Weights of a small transformer language model: no biases in attention or MLP.
MLP neurons of a small language model. Each row is named by its layer, matrix (down: output weights) and neuron, and shows model dimensions 0-95. Each number is 128 + 32 x the weight over its row's rms, rounded and kept within 0 to 255.
A block is one neuron, or neurons of one layer that tend to fire together. After each block is what it responds to, as a language model described it from the Wikipedia text at the highest values.

L3.down150 [102  99  76 134 158 142 139 131 136 106 156 154 128  72  93 129  95 122 101 126 144 140 150 156 148 186 142 115 166 144 144 184 122  84 121 163 150 139 151 115 141 140 169 145 117 177 117 156 131 169 157 141 112  94  81 135 130 146 167 169 119 149 101  82 122 154 119 154 127 172 101 125  81 105 138 137 107 153 136 157  45  91 149 141 181  97  52 119 108 180 144  81 109 124 145 151]
L3.down337 [145 121 129 133 124  97  46 135 155  97 140 121 124 136 155 172 145  97  73 114 174 140 185 148  97 162 145 122 148 161 187 104 160 125  85  57  85 161 134 152 108  96 116 170 132  92 116 136 152  80 117 169  77 128 102 137 154 169 127 142 196 118 118  87 165  69 132  84 166 112 110  98 151 139 113  79  61 138  62 181 151 179 176 100 109 158 160  80 141 138 116 175 157 132 148 143]
L3.down686 [117  75  47 112 172 150  84 141 131 124 104 139 129  95 179 174 131  84 109 129 173 143 159 133 125 175 151 109 153 129 179 115 162 134 175 141 143 144 116 128  96 149 153 150  94  93 166 167 145 104  90 135 141  36 128 122  94 197  98 152 182  88 119 100 118 128 116  60 102 160 129 138  94 175 134 101 126  94 146 171 137  67 157 107 111 129  91 150 153 183 118 151 116 134 108 122]
L3.down723 [ 73 114  91 103 104 162  90 114  95 151 113 200 138  91 144 160 136 194 162  97 139 164 162 129 204 128 147 185 103 125  13 156  92 145 140 158  74 191 137 158 128 135 119 174 119 144 138 127  87 193 136 130 137  92 137  99  86 153  91 157 131 133 101 112 160 193 106 107 129  81 140 156  47 144 185 155 127 145  27 123 135  91 112 125  93 118 100 175 114 133 108 114  89 124 108 137]
L3.down969 [ 80 116 168  71 155 111  66 138 131 162  67 146 146  98 108 111 163 105  92 124 116 189 138 150 195  96  71 139 101 101 104 173 161 124 141 123 102  97 133 121 167 174 123 165 128 107 165 174 113 137 126 180 148 123 170 146 165 179 160 140 198 128 143 146  70 188 133 107 146 172 127 145 109 129 129  13 128 167 113  95 129  92 133 116 155 132 103 126  78 105 131  92 146 160 107 179]
L3.down1264 [140 127 156  95 119 137 189 141 116 153 134 227 128 139 140 103 173 138 132 173 148  88 166 141 144 153 127 147 134 152 132 120 120 106 102 190 119 145 127 138 142 155  96  42 149  89 107 193  90 139 151 115 123 103 111 120 120 120 110 130 182  82 118  99 100 125 162  82 138 194 124 152 169 147 172 177 127 141 157  97 131 130 161  88  63 126 156 120 156  74 115 137 177 153  99 114]
L3.down1525 [ 95  75 127 164 132 118 125  97 150 144 131 120 103 113 105 160 124  86 160 124 164 130 142 161 119 166 124 174 120 171  97 208 159 123 136 121 134 139  95 135 103 127 196 177 186 102 126 116  96  77 104 188 107 170 132  94 109 150 106 130 178 118  79  81 154 128 172 110 140 124 138 111 112 129 137 141 143 150 142 167 143 139 157  82 126 163 129 147 106 159 115 124 119  70 208 156]
L3.down1570 [100  73 105  79 115  83  95  51 179 126 121 172 120  90 173 112 111 139 112 128 148 103 119 110 100 116 162 100 134 151 186 133 133 109 133 177 159 244 108 123 137 103 141 117  77 196 165 117 165 153 154  90 138  51 156 158 121 170  99 124 197 149 145 102 117 142 108 138 100  96  95  65 123 170 122 109 172 159 146 205  68 159 120 116 158 113 123 131 193 162 171 128  93 155 108 133]
Responds to: First token of a person's name (sometimes a place name) at the start of a table cell, list item or after a title, e.g. Rudy, Manuel, Rafael.

L3.down505 [125 101  93 113  98 205 107 160 168 193 126 113 168  93  85 212  84 127 133 114 153 135  82 145 192 103 146 165 106 129 177 154 102 140  99 135 139 185 106 120 150 122 114  89 129 158 145  97 167  80 116 127 116 117 131 181 134 146 155  84  17  44 169 120 146  96 100  74  76 162 119 154 100 145  85 152 158 140 140 189 124 105 140 122 145 142 126  94 103 163 155 133 104 131 132  98]
L3.down656 [104 129 200 108 115 139 159 113 174 153 186  88 128 129  67 108 132 171 181 134 121 155 145 120  83  88 150  86 171 161  99 147  99 146 144 104 129  58 119 166 123 149 152  85 145 138 185 159 120 131 145 139 184 129 124 111 133  96 129 152 139 105 146  91 161 120 141 116 100  99 190  98 141 145 150 163 150 188 116 135 189 145 134 125 119 150 139  61 155 125 126 129  83 102 163  69]
L3.down924 [155  92 164 112 138 117 165 116 144 142 108 118 134  67 119 133 109  93 153 188 112 143  81 164 145 154  98 142  98 171 142 165 123 182 130  78 181  61  87 151  95 153 164 151 167 147 216 114 103 109  82 121 145 108 129 138 101 119 198 104 148 103  52 136 114 115  94  61 142  94 135  93 133 128 134 160 161 125 204  90 140 118 109 114 118 162 146 104 139 173 150  78 147 104 182 126]
L3.down1128 [ 88 120 135 119 159 146 132 135 104 148 127 162 154  92  75 116  97 125 125 158 127 142 145 125 169 103 123 169 129 111 124 169 101 141 114 194 164 185 147 169 101 136 196 130  96 131 114  71  85 130  92 146 174 151 149 128  88 158  95 118  98 148 148 120 135 120 113 117 155 149 149 114 129 165 122 118 142 137 152 102 111 129 130 154 126  69  79 171 150 154 117 127 167 106 122  61]
L3.down1245 [112 110 153 134 127  83 160 152 139 161 154 154 150  76 129 120  70 180 160 111 102 123 126 107 151  82 122 106  76 140 149 155 123 117 133 144 131  66 120 187 131 108 137 135 148 204 108 173 180 183 114 140 124 123 173 112 128 101 158 161 185  91 189  97 126 138 147 131 106 133 176 110 107 150 170 149  62 132  66 179 211 109 102 119 101  90  93 159  59 123 117  78 142 103 115 173]
L3.down1279 [202 129 102 128 105 198 138 122 178 162 157 130  59 104 160 147 150 139 171 128 112 136 136 190 163 175 144 145 117  81 152 152 131 152  88 152 114 106 168 207 153 140 127  75 131 138 151  98 120 132 165  94 113 157 131 108  78 100 141 114 108 117 141 105 175 142 100 103 157 124 110 114 168 153 186 151  98 131 148 153 173  99 158 112  95 172 107 123 109 122 130  82 117  65 134 129]
L3.down1295 [158 146 117 160 103 171 115 102 124 116  69 167 120  99 174 117  94 187 189 117 100 137 121 114 116 119  96 119 110 158  81 176 173 143  71 148  84 143 106  88 130  34 144 146 127 171 126 140 132 125 119 156 134  90 210 201 120 130 112 117 114 137 147 131 140 147 117 195 152 133 125 103 127 130 177 191 134 165 155  98 123 151  90 147 131 153 142 164 109 138 208  97 109 122 124 136]
L3.down1435 [115 122 116 113  66 103 109 144 172  54 134 120 187 155 129  70 234 127 159 136 171  76 111 114 106 165  86  99 170 161 140 131 152  99 127 167 125 105 127 137 116 175 156  93 101  91 119 125  93 141  91 136 169 134 111 148 151 134 148 146 154 121  78 139 116 106 121 176 157 159 106 125  86 153  63  72 167 101 147  71 128 152 166 111 102 139  83 110  91 140 150 104 126 109 156 111]
Responds to: The word "as" in nearly all its uses, strongest in "such as" before examples, also "known as", "served as", "as well as".

L3.down10 [146 125  97 186 146 138 131 142 145 125  92 171 124 100  75 139 173 129 130 184 187 151 169  94 132 180 132  81 155  90 109 130 155  98  67 142 195 133 113 194 122 125  62 144 140 125 198 135 102 122 137 119 145 175 107  79 155 142 100 138 143 121 149  86  48 136 160  91  63 110 194 159 153  94  90 163 127 144 136 139 126 135 137 126  82 163  98 192  45 154 148  86 121 149 118 169]
L3.down197 [151 137 153  87 158  54  90 146 105 110 110 126 128 143  88  48  40 133 135 107 155 118 160 114 130  95 165 136 187 130 161  80 140 112 121 132 130  88 158 180  93 119  83 169  85 125 154 119 117 160  73 134 158 144 143 132 119 134 136 142 166 171 115 142  98 131 122  96 168 100 101 142 146 152 120 119 108 116 129 144 185 166 180 129  86 133 109 125 163 155 130  86  97 166 117 150]
L3.down199 [100  44 162 166 148  91 112 141  97 108 165 132 122 109 166 152 200 158 101 126  81  62 148 195 113 203 179 155 200  85 131 130 165 135 147 145 126 174 123 101 150 116 185 113  87 112 157 148 141  79 115  92 131 131 138 159  72 127  68 134 181 132 103  78 106 113 170  92 148 147 123 164 111 151 186 135  61  98 159 155 168 141 137 152  73 199 109 141 110 104 157 124 159 176 107 143]
L3.down569 [114  78  87 112 166 144 104 140 177 117 150 174 158 114  80 137 148 122  80  92 156 113 110 176 117  98  98 113 165 167 183 113 190  97 122  82 147 121 106  99 105 177 166 148 119 107 163 112 143 113 156 120 133 115 178 102 112  48 186 127 111 129 171  86 116 119 118 132  91 157 118  91 111 145 120  53 169 147 152 186 181 152 127 162 148 136 142 117 110 143 138 154 192 154  89  70]
L3.down654 [ 85 138 161 105  80  96 154 124  94  89 158 148 130 100  99 128 108  95 115 164 148  78  49 178 119 126  92 150 128 134 114 125 182  88 126 124 113 108 197  88 174  79 129 160 153 127 126 143 118 146 157 165  71 126 168 146 134 125 147 114 128 151 114 142 157 118  56 136  82  44 162  76 113 117  84  83 131 144 100 131 135 142 127 164 138 110 147  96 194 182  93 141  81 135  93 133]
L3.down929 [181  96 108 209 131 110 182 104  94 170 116 158 151 154 128 105 134 140 160 187 103 112 189 173 122 107 111 143 151 132  94 151 165 106  79 122 129 143 134 141  96 145 115  76 129 147 118 134  94 120 105 164 162 101 125 143 157 180 142  82 143  94 111 104 144 103 124 163 187  71  71  97 126  94 133 113  76  97 138  93 146 137 162 117 136 130 167 130 174 133  61 148 107 134 123  89]
L3.down1241 [ 95 128  96 199 147 132 116  88  88 162  60 139 148  95 159 149 121 121 125 177 128 103 121 120 153 184 155  80 130  97 117 147 184 140 109 102 131  70 172 102 130 133 141 144 114 183 137  85 149 146 106 114 139 166 122 180 136 198 157 152 177 115  55  78 135  50  92 169  77 106  80  74 110 133 153 141 131 106 131 133  99  87 118 112 103 126 129 138 173 164 145 126 115 129  90 153]
L3.down1483 [175 110 178 103 122 135 123 112 115  84 175 143 139 127 100 100 160 189 179 132  92 120 138 121 123 108 116 119 161 156 156 129  96 106 115  85 132 107 123 157 105 134  91 114 152  64 170  96 139  77 146 166 123  80 182 132  96 133 155 119 148 150  78  88  90 159  67  71  94 163 131 127 128 187 108  93  82  54 134 105 120 167 121 162 102 118 126 169 116 104 132 150 168 158 124  90]
Responds to: First sub-word piece of an uncommon proper name still incomplete, e.g. Dougl(ass), Forb(es), Nich(olls), plus CJK characters inside names like 鈴木 達.

L14.down75 [119 178  94  97 110 172 142 157 126 149 109 133 165 113 154 107 140 108 121  72 101  89 120 171 140  86 203 148 163 145  90 160 150 105 178 101  87 170 117 137 138 186 152 157  97 114 116 136 119 134 130 147 121 152 145 110  43 132 107  85 177 108 129 115 136  79 142  88 107 163  45 125 110 124  96 179 107 164 131 118 163 110 128  92 129 120 100 165 148 149 168 125 162 119 117 134]
L14.down598 [143 162  93  80  99 152 116 101  88 104 129 150 157 111 111 177 115  22 164 109 151 153 141 184 105 127 109  89  90 120  94 100 150 129  89  79 126  96 142 114 122 200  44 170 117 138 162 148 110 109  58 137  84 134 126 124 143 124 161 185  68 170 177 110 121 123 101 147  71 124 119 124 131  77 185 126 123 108  97 228 142  33 123 106 105 128 156  80 144 131 111  97  79 197 140 132]
L14.down1037 [103 133 108 155  95  99  67 184  95 157  55 117 147 110 145  98 105 199 130 135 132 120 124 137  88 124 184 179 145 125 107 164 110 142 138 171 198 126  68 162  82 142 175 136 164  66 100 128 126 118  89 216 111  85 190 144 161 139 104 126 146 141  93 167 108 223 148 152  68  81 147 137  95 108  99 140 184  83 115 150 123  77 154 138 107 140 168 159 136 145 110 129  88 112  99  31]
L14.down1240 [108 142  86 127 114 118 157 137  83 117 188 140 137 126  89 163 169 110 143 159 200 109 132  93 107 127  95 139 112 169 125  79 195 134 122  96 150 120 114 109 120  87 124 191  68  98 149 133  83 130 116 130 153  98 195 159 135  89  70 181 205 124 141 105 131  85  85 102 132 133 162 189  40 162 122 140 159 156 138 171 126  86 120 123  85 134 158 171 123 140 102 135 129 126 156 112]
Responds to: Given names starting a person's full name, mostly in tables, cast and credit lists, and after "and", "with" or country codes, e.g. Javier, Nana, Carlos.

L12.down265 [116 152  46 128  99 159  95 107 116 174 141 150 121 162  88 130 159 143 166 141 169 117 143 106 143 115 180 101  95 157 106  84 108 149 157 141 223  79 110 166 111 177 108 100 128 118 151 181 141 139 139 162  94 132 117 142 170 121 107 127 152 113 172  82 113 137 133 136  91 122 133  80 113  71 152 181  50  66  66  98 150 138 124 113 118 114 107 102  89 118 204 110 155 151 121  93]
L12.down274 [156 139 104  62 121 106 147 148 103 165 137 145 150 116  84  59  60 109 137 123  60 147 104  83 118 122 167 119  85 130 176 179 146  86 178 147 145 136 115  52 117 151  65 161 104 157 108 126 158 155  85 124 107  98 145 126 132 140 161 144 118 167 115 105 140 114 154 107 153 127 196 101 106 134 158  88 130 183 166 144 102 138 106 130  83 114 114 155 150 102 109 149 148 147 122  96]
Responds to: Last word of a factual sentence fused with its closing period, often a year after "in" or "and", e.g. "in 1986.", "1997.", "absence.".

L12.down129 [124 161  94  90 125 104  89 115 163 118 142 150 120 136 123  67  62 120 130 100 116 146 132 112 102 126 141  96  65  65 146 139  96 137  78 130 117 138  63  66  84 204  65 154  83 112  68  89 138 181 129 145  99 130 115 130 114  77 129  89  99 138 141 138 149 138 190 133  87  91 162 145 126 106 195 113  79 181 175 156 147 127 110 139 168 157 168 191 128 118  77 120 162  81 104 144]
L12.down247 [110 155 116  80 120 162  90 118 139 131 150 100 120  94 105 191 128  86 116 153 122 113 133 105 155  83 163 119 116 151 147 115 110  92  97 132 121 112 161 103 115 157  69 197 126 124 107 140  55 160 195 110 146  74 136 146 194 163 118 157  92 137 174 154 108 153 110 105 123 137 135 197  48 102 153 181 103 145 164 167 133 110 158 117 176 144 170 104 112 146  94  97 101 179 157 126]
Responds to: First word-piece of a surname or name right after a given name or in comma lists, e.g. Wil(cox), Ish(ido), Cl(ooney), also place names.

L3.down133 [139  82 173 115  64 103 117 130 113  62 106 118 157 119 147 145 173 166 145  86 153 169 103 140 137 146 191 103 167 149 122 168 126 126 141 216 125 136 137 141 140 114 108 178 104 128  83 182 135 154 186 195 169 149 135 117 141 103 170 150 126  89 150  78 164 149 194 178 156 158 164 133  86  71 109 141 113  97 137  75 113 130 199  72 139 212 191 144 151 160  87 160 180 157 165 120]
L3.down278 [ 98 127 151 166  55 138 131 118 127 168 145 133 124 110 150 113 156 124 142 119 135 153  95 138 101 139 131 162 162 142  31 129  66 108 125 119 151 142 129 164  97  98 161 107 107 128 160 133 179 166 180 107 131 171 164 128 176  62  91 155 135 104 121 151 165 138 118  78 175  73 104 110 115  62 113 149 146  97  58  91 130 104 128 147  78 119 172 111  99  90  90 141 108 132 117 127]
L3.down506 [ 98 106 108 109 139 151 139  71 103 133 156  83 122  97 149 122 118  98 108 161 204 110 148 146  95 139 150  78  98  87 110 111 142  86 114 148  96 131 107 184 177 130 163 132 170 194 171  78 166  76 174 163 154 122 107 126 110 162 187 146 106 110 139 152 133  89 124 118 177 158 149 196  54 191 139 102  56 102 126 173 147 118 102 134  83 107 109 137  56 106 122 131 120 102 161  98]
L3.down598 [177 109  90 171 100 144 132 148 132 155 120 133  95  38 121 142 124 146 145  90 134 164 100 106 145 172 171 155 143 122 188 140  93  75 110 130 136 146  70 160 103 126  83 180  66 120 117 116 118 172 135 131 142 176  79 172 135 155 134 112 151 185 121 137 126 148 187 126 149  65 135 140 134 115 165 109 132  49 181  79 168 187 187 117 137 135  48 114 122 169 124 114 133 162 128  78]
L3.down601 [130 115  10  91 151 105 118  71 145  65 119 110 158  65 114  88 175  98 181 113 131 166 156 154 132 130 100  42  99 139 129  99 171 117 117  93 165  55 104 104 163 100 194  98  98 118 130 172  96 130 131 135 102  89 135 135  97  93 192  90 111 145 124 128 193 110 147 186 137 149 124  81  78  98 115 170  76 135 139 158 145 136 117 116 127 148 118  58  88 141 113 134 106 103 108 170]
L3.down938 [102 131 163 130 159 112  89 175 120 130 150 163 189 154  94 102 161 151 202 119 127 146 163 101  36 148 158 134  72 156 123 109 114 130 130 178 203 153 184 120  87 165 159  96 162 179 116 137 198 111  72 174 124 179 132  94 142 149 111 128 102 176 126 162 115 157 111 149 165 126 108 120 156 121  92  77 139 139 167  83 100 159 157 124 101 184 111 162 151 111 159  80 144  88 169 113]
L3.down1257 [135 158 129 157 171 146 139 136 147 133 158 140 155 115 105 162 119  94 144 126 128 164 175 131  85 110 135 158 112 195 169  92 143 115  93 114 143 123 123 131 136 101  95 142 150 198 133 176 150 110 186 110 113 121 124 133 129 127 105 147 145 157 126 114  99 155 139 138 152 145 145 169 114  66 132 188 180  93 132 139 163 123  85  90 139  68 172 142 136 131 134 130  71  96 132 112]
L3.down1412 [ 98 137  90 152 144 111 113 148 123 163 129 115 111 174 113 155 104  23  94 122 132 168 212  79 128 109  87  77 105 180  73  68 159 106  88 112 115 132  59 106 128 135 145  94 157  94 159  69  49  81 132 140 159  71 111 149 152 125 143 122 156 116  81 161  76 150 138  99 165  89 168 116  53 121 112 130 136 152  95  93 156 142 172 128 138 104 124 147  84  93 116 155 141 170 147 106]
Responds to: A word-ending suffix split from its stem, usually plural -s or -es, fused with a following period, comma or semicolon. Examples: suburb|s., storey|s., Resourc|es., historian|s,.

L12.down284 [160 132 143 126 143 149 140 102 134 155 123 147 159 167 148  64 122 169 124 206  94 138 123 101 140  24 110 169 109 113 155  86 136 156 140 153 144 114  44 108  99 103 128 154 107 112  66 161 132 147 152 109  69 110 167 109 149 153 134 157 100 134 132 154 169 106 110 104 132 151 137 180 199 118 142 167 114 138 134  95 152 131 107 172 166 122  94 129 137 159 108 121 140 159  66 120]
L12.down357 [107 149 118 112 144 157 102 109 103 139 183 142 175 144 111 136 114 161  83 110 135 124 160  74 112  68 121 179 141 134  70 109  92 161 125 148 164 114 161  94 117 156 145 126 142 118 142 182 156 125  87 101 120 101 137 137 161 232 120 114  51 122 173 142 147 124 101 167 144 139 119 166 165 120 139 137 157 117 172 122  98 155 100 168 136  92 155 144 103 161 114 121 125 166  41 138]
Responds to: Personal name pieces, usually given or middle names, inside comma-separated lists, table cells and rosters, such as Francesco, Kelly, Ole L.

L14.down151 [125 130 127 128  62 130 129 140 134  71  65 189 192 141 152 129 131 184 117 146 151  93 102 208 173 168  94 188 144 147 145 129 108  94 119 115 130 139  95 117  79  40 158 146 144 117 186 112  91 160 122 130 124 178 170 116 147 147 130  69 134 144 150 128 179 155 104 125 101 177 173 165 176 162 152 187 212 118 125  54 155 149 138 126  80 154  94  78  63 112 141 111 166 173 137 133]
L14.down769 [129 114 134 110 107 129 124 162 166  96 155 142 115 132 137  77  94 131 106 163  59 126 114 137 103 147 137 140 150 119 106 140 116 118 147 155 105 123 182 127 109  76 122 185 138  78 136 104 108 106 115 175 134 142  89 113 150 132 146 147 146  95 149 109 166 123  96 158  88 151 123  96 169 124 189  95 156 102  64 123 142 106 136 119 113 113  95 103 132  79 100 139 121 114 126 172]
L14.down1038 [115 138 135 128 166 159 178  82 150 142 188 113 135 165 129 122 105 124 149 118 129 174  59 106  97 172 172 177 131 142 117 151 127 151  85 149  77 142 186 111 134 163 110  80  73 153 112 145 125 134  99  89  84 147 106 108 160 186 143 113  96 141 170 126  46 104 183  48  84 175 113 150 143 153 129 133  59 140 121 160  93 160 168 128 137 144 143 133 154 154 144 130 153 104 119  82]
L14.down1103 [108 194 130 119 135 168 135  70 151 135 129 124 138 136 127 151 111 111 119 127 128 129 138 153 142  88 113 186 113 113 149  95 119 110 136  84  68 163 127  80 154 142 143  90  84 146 104 123 107  66  85 151 140  76 159 141 103 158  33 135 106 142 191 115 156 126 141 113 101 138 124 125 181  75 114 150 109 155 136  49 113 129 200 129 149 114 121 173 112 136 140  91 143 162 111  69]
Responds to: Opening subword pieces of longer words split into several tokens, often repeating a word from earlier in the passage, such as cataly(st), committe(e), regul(ators), swit(ches).

L14.down351 [105 111 182 115  95 150 108 124 112 130 108 144 130 171 121  64 116 115 163 121 116 130 121 127 189 154 158 136  91 144  98  60 149 150 168 159 128 107  64 126 141 112 115  86 144 141 141 106 121 103 110  96 145 172  93  78 141  95 153 180 149  86 140 113 152 136 124 141 166 150 127 124  94  78  96 135 120 128  84 134 177 134 104 111 101 156 134 202 177 111 219 197 133 138 140  85]
L14.down484 [150 106 118 145 179 139 105 173 163 151 142  49 183 159 124 148  98 106 134 138 155  75 131 126 119 136  63 176  75 131 128 225  81 141 154  82 132 145 159 152 175 160 154  80 196  79 109 102 171 128 103 115  95 119 123 161  81 152 105 146 132 136 170 151 177 128  85 122 216 141 118 146 210 105 104 134 113 139 174 126 138 138 119 121 122 145  98 136  56  91 168 140 137 127 104  99]
L14.down649 [120  80 161 110 213 115 134 160 139 169 110 168 178 133  72  66 111 113 114 155  95 105 151 154 110 163  83 136 124 127  70 112 130  78 149 120 167 153 105 111 153 150 180 106 116 121  68 172 128 157 148 130 144 182 131 151 148 140 101 172 188 134 127 142 140 148 132  84  97 117 180 117 115 184  68 107 133 172 105 151  98 172 155 147 114 153 132 123 156  97 163 183 132 134 131 159]
L14.down659 [120 152  93 165 129 152 125 124 129  95 111 164 138 149 182 123 144 161  87 112 114  80 105 166 165  92 104 115  98 158 146  98 135 106 133 118 136 117 100 105 146 149 111  84 170  91 120 124 200 104 133 132 131  92 134 131 192  76 156 129 153 109 148 156  52 102  62 166 177 113 104 127 114 167 125 113  93 119 163 158 165 110 159 135 102 146 164 148 146 148 184 137 121 125 119 120]
Responds to: Separators just before a proper name in lists and tables: cast-list "as", bullet "-", table "|", colons after years, "===" headings.

L14.down86 [103 120 132 123 115 151 134  84 145 160 121 201 132  77 109  92 132 131 103 109 104 136  98 132 104 133 132 134 120 128 134 183  67 130 132 168 169 160 133  85 172 145 174  94 161  92 144 151 153 115  88 138 133 121  94 114 139  69 157 166 175 159 150  47 126 100 166 111 140 153 102 175 160  76  97 185  76 161 140 123 177 132  83  96 171  91 142 125  66  85 179 128 116  72  95 166]
L14.down672 [104 165 116 123  80 173 115 176 136 115 143 153 125  84 157 165 126 138 186 107 170 150 118  80 184 116 136 114 114 140 161 120 161 148  93 153 162 150 111 179 133 133 123 119 141  82  92  88 144 163 154 185  82 121 161 155 154  80  82 119 196 161 104 132 120 108 148  90 141 141 109 127 126 113 120 126  93 134 156 138 166  80 158 122 180 158  74 143  65 141 247 192 149 143 113 154]
L14.down724 [143 115 133 120  93 187  59 135 103 146 164 103 100 154 158 120 127 116 114  80 149 153 119  82 211  86 138  76 107  80 118 136  87 186 138 118 207 120 186 118 124 137 173 138 138 158 153  94 173 154 181 126 109 119 133 112 151 111  83 156  76 111 123 127  69 164 120 134 113 123 136 128 144 120 103 158  40 140 157  98 153  94 168 115 161 131 122 149 152  98 119  70 176 146 126 161]
L14.down1253 [144 122 131 106  92 143 129  80  77  86  96  93  94 152  54 107 174 154 118  87 151 138 166 134 133 108 131  97 112 159 140 122 181  96  76 103 231 107 175 153 128  88  95 156 154 121  79 138 115 187 156 208  87 126 130 156 155 131 122  61 107 148 132 105 106 146 184 122 115 134 157 135 128 127 150  97  84 122 124 122 144 140 153 102 112  79 173 143 134 172 174 116 195  47 126 148]
Responds to: The full stop closing a declarative sentence, alone or merged with the final word piece (history., City., ).), especially at paragraph ends.